From a checkpoint of a small transformer trained on Wikipedia: no biases in attention or MLP.
MLP neurons of a small language model. Each row is named by its layer, matrix (up: input weights) and neuron, and shows model dimensions 608-735. Each number is 128 + 24 x the weight over its row's rms, rounded and kept within 0 to 255.
Before each neuron's rows, "fires after" lists the tokens most often just before its 100 highest values on Wikipedia text that the model never trained on.

fires after: " "
L10.up191 [127 159  87 111 116  91 103 118 120 138 132 201 129 126 167 134 128 124 103 143 135 128 136 140 122  96 158 136 114 122 130 137 198 149 135 107 112 172  87 111 133 162 125 160 107 114 160  80 104 125 118 178 114 133 140 143 143 149 140 199 121 139 107  95 124 129 141  69 104 164 133 140 126 132 141  95 129 123 130 152 147 149 126 110 123 136  91 101 145 119 102 136 168 158 190 122  86 126 141  87 163 129 121 127 119 111 173 149 136 148 111 154 125 153 132  82 142  87 125 128 124  89 121 181  45 132 109 121]

fires after: " ", " (", " |"
L10.up1065 [114 176 123 154 113 153 108 139 109 132 106 181 118 150  95  85 152 103 148 151 123 171 165  81 134 121 137 154 144 133 122 115 128 156 124 102 159 103 148 147 116 136 129 127 138 129  79 146 177 101 186 116 132 126 123 117 107 117 129 112 170  89 156 138  93 151 141 153 114 115 133 114 139 115 143 169 123  87 115 109 128 127 134 115 120 138  83 140 119 165 110 163 125 135 107 156 129 149 123 149 136  89 110  91 113 151 150 114 143 148 116 114 138 118 162 111 140 133 115 117 108 142  97 128 120 151 117 151]

fires after: " |", "3", "|", "2"
L10.up116 [ 75 125 127 106  84 133 137 116 106 130 183 176 111 127 120  81 109 126 136 175 116 161 130  95 126  73 149  96 146 140 135 126 117 164 106 168  73 139 160 178 137 124 131 127 168 102 149 103 124 134 185 170  92 139 173 117 144  84 119  73 129 128 140 131 114 116 161 132 127 124 133 146 172 121 128 159  99 135 110 109 116 119 154 120 172 138 108 170 108 182 153 111 107 127  75 158 135 125 107 105  90 112 125 105 127 135 157 125 112 164 127 166 137 141 103 106 154 131 114 111 178 160 163 114 164 117 131 139]

fires after: ",", ".", " "
L10.up1178 [100  79 156 114 123  85 135 177 118 112 136 110 138 116 145 124  97 141 125 158 102 100 110 112 103 114 131 151 138 170 152 144 111 156 134 142 117 144 125 103 139 132 125 105 137 106 133 105 168 111  84 110  97 148 119 109 122 152 146 145  90 124 112 114 139 148 147 115 193 116 113 161 130 143 120 128 105 108 134 156 119  97 131 126 127  92 176 145 121 146 134 105 146 110 146 148 116 202 127 170  92 115 149 128  83 160  95 179 166  94 128 144 123 144 138 159 111  43 177 128 151 107 100  63 145 178 159 152]

fires after: " ", " (", "|", " c", " in"
L10.up1419 [154 150  95 134 129 151 144  96  62  71 127 122 127 139 129 101 128 151  91  89 122 167 147 119 115 155 132 119 123 122 132 164 116 157  86 112 101 163  95 110 125 181 132 106 158 127 118 117 139 108 106 114 169 175 120  96 128 115 132 119  73 146 147 110 152 123 149 168 142 134 157 117 154 120 109 110 127 130 122 102 103 141 151 120  83  97 143 124 139 141 161 156 147 146 106 153  90 108 119 125 121 111 113 149 111  96 149 139  92 170  91  87  99 111 137 136 132  83 111 112  67 111 150 154 111  99 145 118]

fires after: " |", "|", ":", "–", "/"
L10.up1270 [150  79 151 125 111 150 124 131 152 130 153 130 171 161 123 118 134 141 149 123 144 116 121  92 145 109 130 124 129 122 126 130 142 148 108 151 165 107 146 134 151 110 156 111 105 113 128 149 105  97 129 128 109 139  97 116 139 121 118 149 137 106 115 136 140 129 150 113 130 124 112 119  83 180 133 144 146 116  61 140 135 123 114 101 164 152 165 129 163 142 167 124 149 128 124 138 118 150 141 142 121  88  98 135 102 121 122 141  92 145 138 131 122 144  91 141 132 112 153 121 120 122 161 128 122 137 145 143]

fires after: " ", " −", " (", " $"
L10.up2322 [136 119 151 151 112 114 155 157 126 121 134 132 117  80 142  95 125 173  79 128 119 132 128 136 137 180 107 131 103 110 138 131 107 116 106 116 112 144 101 163 145 157 162 161  81  95 158 159 121 124 127 117 120  94 140 124  98 137 138 111  90 136 115  99  81 140  84 123 141 107 116 140 147 138 141 119 168 108 127 133  99 157 116 118 139 156 100 145 141  98 177 156 142 115 105 152 147 161 118 119 119 120 108 142 113 126 110 155  98 148  85 117 144 160 114 153 117   8 152 108 153  99  78 114 150 106 109 180]

fires after: " ", " ("
L10.up2442 [151 115 111 108 118 122 141  69 158 119 100 143 102 145 131 102 138  95  84 103 155 114 165 134 135  82 121 108 143 129  94 138 138 121 148 154 153  95 149 159 129 144 144 129 133 156 108 100 135 117 129  84 103 154 102 155 151 122 120 123 125 121 108  76 158 150 109 143 121 163 131  99 121 116 149  89 123 122  72 103 129 105 158 124 134 130 132 133  96 119  97 121 122 111 108 116 128 172 139 157 124 144 108 135 119 148 141 147 186 169 132 124 143 145 119 131 167 105 145 125 129 132 167  96 132 171 136 143]

fires after: " |", "19", "20", " (", ")"
L10.up587 [121 107 146 103 138 114 144 189 152 110 135  86 139 135 102 162 151 124 131 142 137 152 134 136 140 101 132 125 155 151 145 159 107 163 122 145 149 105  93 105 106  98 101  88 146 115 145  81 156 154 107 111  99 127 132 143 115 144 101 127 111 133 150 125 104 129 146 142 165 130 130 108 140 134  99  90 120 146 137 112 122 146 102  91 100 130 121 128 133 150 136 139  87 157 108 137 128 145 170 147 148 134 132 103 106 140 103 103 127  87 122  97 129 126  89 135  99 160 104 133 157 124 123  84 124 123 156 154]

fires after: " ", ",", " |"
L10.up1491 [136 136  84 133 159 136 125 119 168  97 114 134 107 125 149 168 134 150 157 165 135 134 125 137 137 133 168 101 168 110 133 103 133 102 135 104  78 144 126 101 126 137 120 116 117 125 142 156  86 140 141 127 142 120 160 161 165 131 134 153 132 140 167  52 127 119 129 116 119 102 130 117 140 161  94 169 119  93  89 142 158 133 175 153 110 107 154  88 133 154 121 141 165 151 137 122 101 158 117 113 107  59 134 143 130 131 137 138 114 117 164 119  98 170 157 114 149 152 100 134 150 178 134 126 164 140  94 147]

fires after: ",", " "
L10.up761 [116 103 133 127  62  84 113  86 146 156 116 121 100 105 130 156 130 101 100 130  90 128 128 106 142 116 135 168 116 154 127 105 123  82 119 114  71 135 122 158 146 165 130 167 100 126 127 114 127 153 124 136 130 133 185 107 130 111 108 136 124 135  87 130 162  92 103  80 156 117 128 133 106 118 147 137  87 137 135 145 142 128 145 100 164 138 117 143 129 115 152 162 122 105 190  96 132 159 115 132 146 147 108 121  82  75 130 132 142 155 128 126 154 106 127 123 101  42 114 116 137 132  95 203  98 165 111 123]

fires after: " |", " ", ",", " Date"
L10.up1336 [ 68 110 137 144 132 109 193  80 151 126 126 132 130 127  96 127 142 165 112 127 140  91  97 114 133 144 119 116 108 142  81 148 115 175 103 209 139 132 122 125 151  86 115 112  90  90 130 157 134 150 145 123 111 119 149 114 132 134  87 154 127  90  94 131 128 140 154 105 114 111 107 139 175 140 121 142 124 158 162 120 149 117 162 123 165 137 127 133 146 122 150 163 121 148 114 143 135  99 113 162 148 149  96 124 123 107 127 111 105 152 126 118 141 138  87 113 120 107 113  84 108 100 171 145 104 121 138  77]

fires after: ",", " |"
L10.up2614 [120  94 119  81 121 112 138 159 101 127 140 173  82 148 128 124 122 103 115 155 123 103 118  92 125 117 136 124 128 142 116 129 151  95 150 133 162 114 100 114  65 105 170 151 108 133 127 124 171 140 132 115 132 120 140  94  98 131 128  48 164 114 103 124 128 174 158 135 155  75 143 132 118 125 134 160 114 127 116 168  91 143 151 153 169 143 159 103 133 155 152 148 125  97  91 107 155 143  97 113  98 144 107 139 113 148 142 169 137 124 129  96 134 123 126 135 138 115 147  93 166 126 113 162 117 144 149 137]

fires after: "19", "20", " (", "15", " "
L10.up257 [131 116 131 134 120  98 142 156 103 119 115 152  83 150 135 141 175  96 144 141 170  84 156 142 145  96 166 143 162 144 114 159 119 130  81 119 172 135 155 116 115  72 138 121 143 101 109 109 115 131 157 102 110 125 150 145 123 120 137 124 144 157 122 124 135 108  88 154 140 129  75 121 132 137 171 129 120 123 137 113 124 132 102 131 115 158 138 122 115 133 103 119 128 125 127 111 140 168 170  97 166 160 164  87 175 149  97 128 104 113  67 125 117  97 141  94 140 147 127 134 115 142  88 107 165 120 145 134]

fires after: " |"
L10.up2117 [117 129 161 101 116 110 145 119  84 110 177 112 136  98 126 132 116 113 135 112 126 134  96  89  92 121 117 113 159 123  67 139 155  87 142 134 104 116 125 170 106 176 112 155 151 143  82  98  89  93 123 159  95 128 145 161  84 138 149  65 130 124 124 139 113 144 149 136 159 173 159 153 142  98 141 129 113 160 147 133 137 148 121  94 186 110 150 122  79 125 114 166 124 106 118  70 113 148 134 103 109 111 128 133  89  98 161 123 103 118 136 137 152 118 148 130  93 139 118  84 131  83 150 130 119 107 124 118]

fires after: " ", ".", " a", "15"
L10.up955 [157 142 175 132  93 132 162  94  95 125 113 131 169 111 121 184 152 134 154  82  95 102 155 126 129 153 159 149 120 111 126  83 148 124  94 106 155 105 154 135 128 160 150 114  84 134 156 118 115 126 117 164 121 153 120 144 108 179 158 107  92 126 103 129 129 110  95 113 128  93 111 113 107 104 131 127 132  77 153 129 112 138 137 118 156 156 124  95  85 174 139 149 104 162 123 132 119 141 120 144 127 158 132 132 167 112 113 146 139 113 139 119 113 124 110  96 143 172 138 119 105 160 120 156 194 123 162 150]

fires after: " ", " (", " |"
L10.up393 [139 140 135  89 105 152 112 160 137  81 155 118  93 132  98 143 137 125 134 135 148 143 165 159  88 102 126  89 136 149 119 127 103 188 127 120 130 131 136 107 122 139  87  85 146 146  68 108 149 146 116 125  84 158 104 104 163 149 129 162 141 127 135 142 110 121  95 145 161 163  99 118  96 132  80 132 104 101  90 114 131 113  91 140 134 134 105 157 109 141 152 112 146 126 146 145 130 141 151 102 120  90 105 130 112 115 150 102 123 135 123 134 160 105 118 130 149 151 112 142 152 129 112 120 158  87 127 106]

fires after: "|", "born", "-", " -", ",", " |"
L10.up2431 [158 119 135 139  76 113 115 157 123 117 115 153 157 189 120 136 103 129  82 134 169 148 151  98 141 130 136 157 129 149 118 133 121  95 131 128 127 105 151 177 140 163 155 132 191 152 143  99 124 163 106 161 117  99 137 115 167 196 131 125 130 143 168  86 144 103 112 122  89 157 119  50 112 141 132 152 145 152 137 125 145 138 112 108  92 125 125 117 146 135 148 144 119 145 128  89 137 117 108 144  97 123 129 107  93 126 139 126 124 122 118 164 120  93 135 111 103 143 116  96 114 114 107 112  79  70 153 131]

fires after: " ", ",", " ("
L10.up17 [149 127  86 138 104 141 143 104 122  91 165 132 115 115 134 106  97 124 130 118 161 136 175 159 133 113 106 134 106 132 120 117 170 113  88  96 103 164  93 181 154 181 140 143 148 113 126 110 129 138 111  91 112 161 145 159  92 119 139  98 132 169 133 151 125 162 137 109 145 124  85 125 123 126 139 137 119 113 125 141 149 129 137 103 146  95 143 145 123 104  80 106 122 168 156 155 132 119 110 120 160 138 134 119 133  78  98  78 128 127 141 141  98 140 131 153 152  71 152 156 135 140 131 166 154 106 123 163]

fires after: " ", "19"
L10.up451 [114 130 120 137 108 109 111 148 144 124 116 156  90  96 163 122 121  87 119 151 104 100 174 129 120 103 106 130 111 108 130 125 141 104 122 136 170 108  99  71 149 139 171 118 113 133  97 133 116 145 141 131 109 144 102 126 130 178 124 142 174 142 104 117 122 127 122 114 154 125 128 141 148  85 101 127 116 104  55 136 114 134  98 127 112 110 179  97 104 159 135 130 116 119 173 101 130 182 148 156 140 110  67 156 133 121 117 113 146 138  98 112 127 145 150 116 161 117  94 134 122 170 131 131 125 137 137 126]

fires after: " ", " $", " a", " for", " the", " by"
L10.up1428 [115 126 139 142 112 125 141 148 135 121 125 128 101 153 148 133 123 116 138 133 166  67 148 118 143 129  81 104  98  98 120 125 120 126 150 153  94 101  90 108 126 132 103 131 114 130 149 115 119 167 194 142 146 105 109  95  86 115 145 142  96 142 132 104 145 114 123 122 136 112 131 106 106 116 107 172 150 128  91 140 143 141 140 116 160 137 141  82 139 102 117 153 129 101 107 113 108 120 124 193 160 123 139 123 106 109 121 149 179 181 149 159 135 136 143 117 136 125 119 114 123 119 105 140 112 146 144 120]

fires after: ",", " "
L10.up774 [154 201 128 121 117 117 143 151 163 141 136 140 166 111 127 138 124 130 139 117 121 145 121 146 138 126 147 161 123 105 133  78 137 130 103  79 120 171  84 159  69 102 132 126 124 103 163 111 139 102 134 128 132 107 132 114 109 143 116 122 121 124 112 152 123 165 150 169 128 126 146 104 137 155 121 106 125 103  82 119 137  55 161 146 118 167 185 135 105 153 103 119 181 121 127 127 143 145  83 122 148 112 129  99 145 132 148 142 165 135 127 118 113 145 141  56  89  85  91 112 108 116 126 153  87 127  93 155]